{
  "n_layer": 9,
  "d_mlp": 512,
  "norm_eps": 1e-05,
  "attn_scale": 0.125,
  "parallel_block": true,
  "init": "normal",
  "optimizer": "adamw",
  "lr": 0.00108,
  "final_lr_fraction": 0.05,
  "dataset": "wikipedia_en"
}
MLP neurons of a small language model. Each row is named by its layer, matrix (up: input weights) and neuron, and shows model dimensions 0-255. Each number is 128 + 24 x the weight over its row's rms, rounded and kept within 0 to 255. Numbers have three digits each.
After each neuron's rows, "fires in" lists the words (lower case) most often at its 100 highest values on Wikipedia text that the model never trained on.

L2.up252:124110132158101137134134113121157149138134126117147124136165136090121135130096184123127163163116095143175131140104149134133118148158135143112116141103107091129099130140184154100130091102108156111149076126101126133112147188143140120145160141120173115105122116120104141104146131112154124130088134112118162112062085081154089148102135086095115104142156124069111097140127092127168113132150195120126101110109134124097098141142155151121120125136104112118176069108112140118117122108148160124123123098102152105181094052137136124100130129151158156123103121104120102122131171119129126129067162158144136132140149125129129130132161131145137112126082150117143125133150127111149133113102163116132128125120091099106121132125107077136148112159127097126131062146140135156112096112160144
fires in: "but", "based", "due", "list", "active", "listed"

L4.up406:135117135151123122139115144187155145112141084156116062123154109129171108150135138100129137123119108089155142161089170162193156127114130153141055100152120137128156127125100114097118111105104169187140104097150129136109100140122173133124083143118104113147141206155152139084161114159148130141154117095133153133115120166113080138124100108110139134130134147098098126120096136103145116096122155168106109133135080164109117119074143145129132141155114091127124131140109155140127129134134131112122132134122126152128124097094098149146162130147126144146092124166122117055103123111149166112103121109123109153119115124096141152138158090136154133138152132135131084105136096086104169118112098160129101097170113130153162119131076137136110120124134105120143108124105145102138125131120130
fires in: "they", "season", "band", "another", "young", "gave"

L2.up297:101141146135146076190127143118138121152140111081128072107090131104098094126173120120131108139125160105118142147150117128166070104138110136136135156117156149159166144152115127119140131137134125150149155124147096109128152127173121108105134103115118121076126139141161109122124114112111122141135136158133072105133141147118131108134087140135139107116128116114150127124124102080143147161190143132138124116144106129113169138062079097125145167064107095130147142139123112141162165152145122115142141132124136121063136119137132150115146117103141131153127085119148135116144139110117106099099125121095206140129124145139156121149087115113119132155077158118149126122172123139126093123150150155183145109131103120110169139131120118130099114125154118141105099108085168097071069110128138
fires in: "made", "died", "regions", "because", "however"

L2.up2:103114170125148124121161095104136134159169125104164104124123090158131140113151144101163114113110165070109100133131111112191162120141122165128178186130129134151155177156112153149161099119127150126130118099163156128154146112133082148125122110093106106127114137098141114090141106123110103110111148128116136145116113163099110126122151120092133131141121113129155100136124057139130130169199133114119119118161086122087170150091132134148113136148114127107139098125105156090123159111108140110111172121104151120167141114122098114120135132138122145165136109124081126091101122108112149137168129162119132138161171116151148120136122133162115142089149128146146159114151087102126154091095077131111086130142161130179107118105117147114123113073159124149114119149133114158116155142109165
fires in: "would", "can", "may", "could", "will", "cancer"

L2.up342:141170162154114092137131152128106141111147140155134096099134163155142100149148122118122125101091107123132123102130135067149152096134152163146088166163184141125114119159128159120141075119074158150122163099136096154114124105146106129165111170152146093152143164129133154116124136142113141123135099155136112132114094160117115094155078116107144109119155167114119132129106115118107123151128133169145158153137122153119130121123115142146110155157125160140128169136153077056120120095101136128082123097108149106110155147109134110121131135120086147129134152086154160127133071086105159115105088121109173124122167115167132093138101110111152108140122151145131111108137145126141140129074085122102112074127131126133144175168075099166129126131126082117116132107131121120102150138122137
fires in: "major", "time", "married", "again", "midfielder", "died"

L2.up475:121145132147106122145156090132150121117130106126137103107189130137116114126109111128110170152115189099143153134138134108124140181122152148123152137110159143154103153112137117181135137133097150146135097111140095117166153143120135110093087139135104107089126126132100090142098122131128155157181147149125136112059113145171148161141114128143114115131108143155124131179173143180128126119111121135100168117128096132092111124120174156121180079165120135136101113097122149119111121149094117121124166127093126130135112089151115108091125061134112102158127149116176124163161112107078092146130133118116111129120137099147111154129103157123132103142129135138127146177143157152148101157104133120114160125089150101103131103083151118123119151132122196158139147118082119135173103151135114
fires in: "received", "german", "career", "germany", "down", "construction"

L2.up371:096148159124171122110161173105164112120102114039143092121112110109123116118127109136140120152136123118131104107143108134154123149143177119152153112110101121117153141131127174145152104138170113127140104114108116112165098114154126153079099131078113126119168101134134140117127124127143137105131104107125109112160154116125141128181121181103111107122124095166158155134137094115134158123098148089133145141129130139096114113067118160122119111089135161111154124127116115076144139126114143091149113139153089111124140120098131122127082121100159141146162152105094146129172083140108125128127120142119136136174083142122157111161183137173147120108137142144163186124118125103167127083094148132132119084110185113147148143122106111129125185118173147152128128123146141108088149124140136
fires in: "such", "s", "began", "thrombocythemia", "days"

L2.up6:123117120153119119125131123166112146128135106111121145095127183133137084201138118153133161103125132124131115106185143178123148114109143146162134130143146163158095126129144133116135110140152153141095136155140148115104111119129133117107080107079148154125140101171090140123107144120131126114143140183139130101070140151163136113191085091129108129169110154149171136159118131151101093123099144117169110117144119180116121128169125136129104157151111128152143148105116162183110147106108150165106113137178159099177119140110114110157106112143096061139102134125153158090098131114103099115102095150170168124122170101155111148115123103113136145144132129107102129156116098108134108156096118155104113131106128146149115127142131157093145085095098105116134100120130113157111131135137137
fires in: "band", "india", "australia", "again", "many"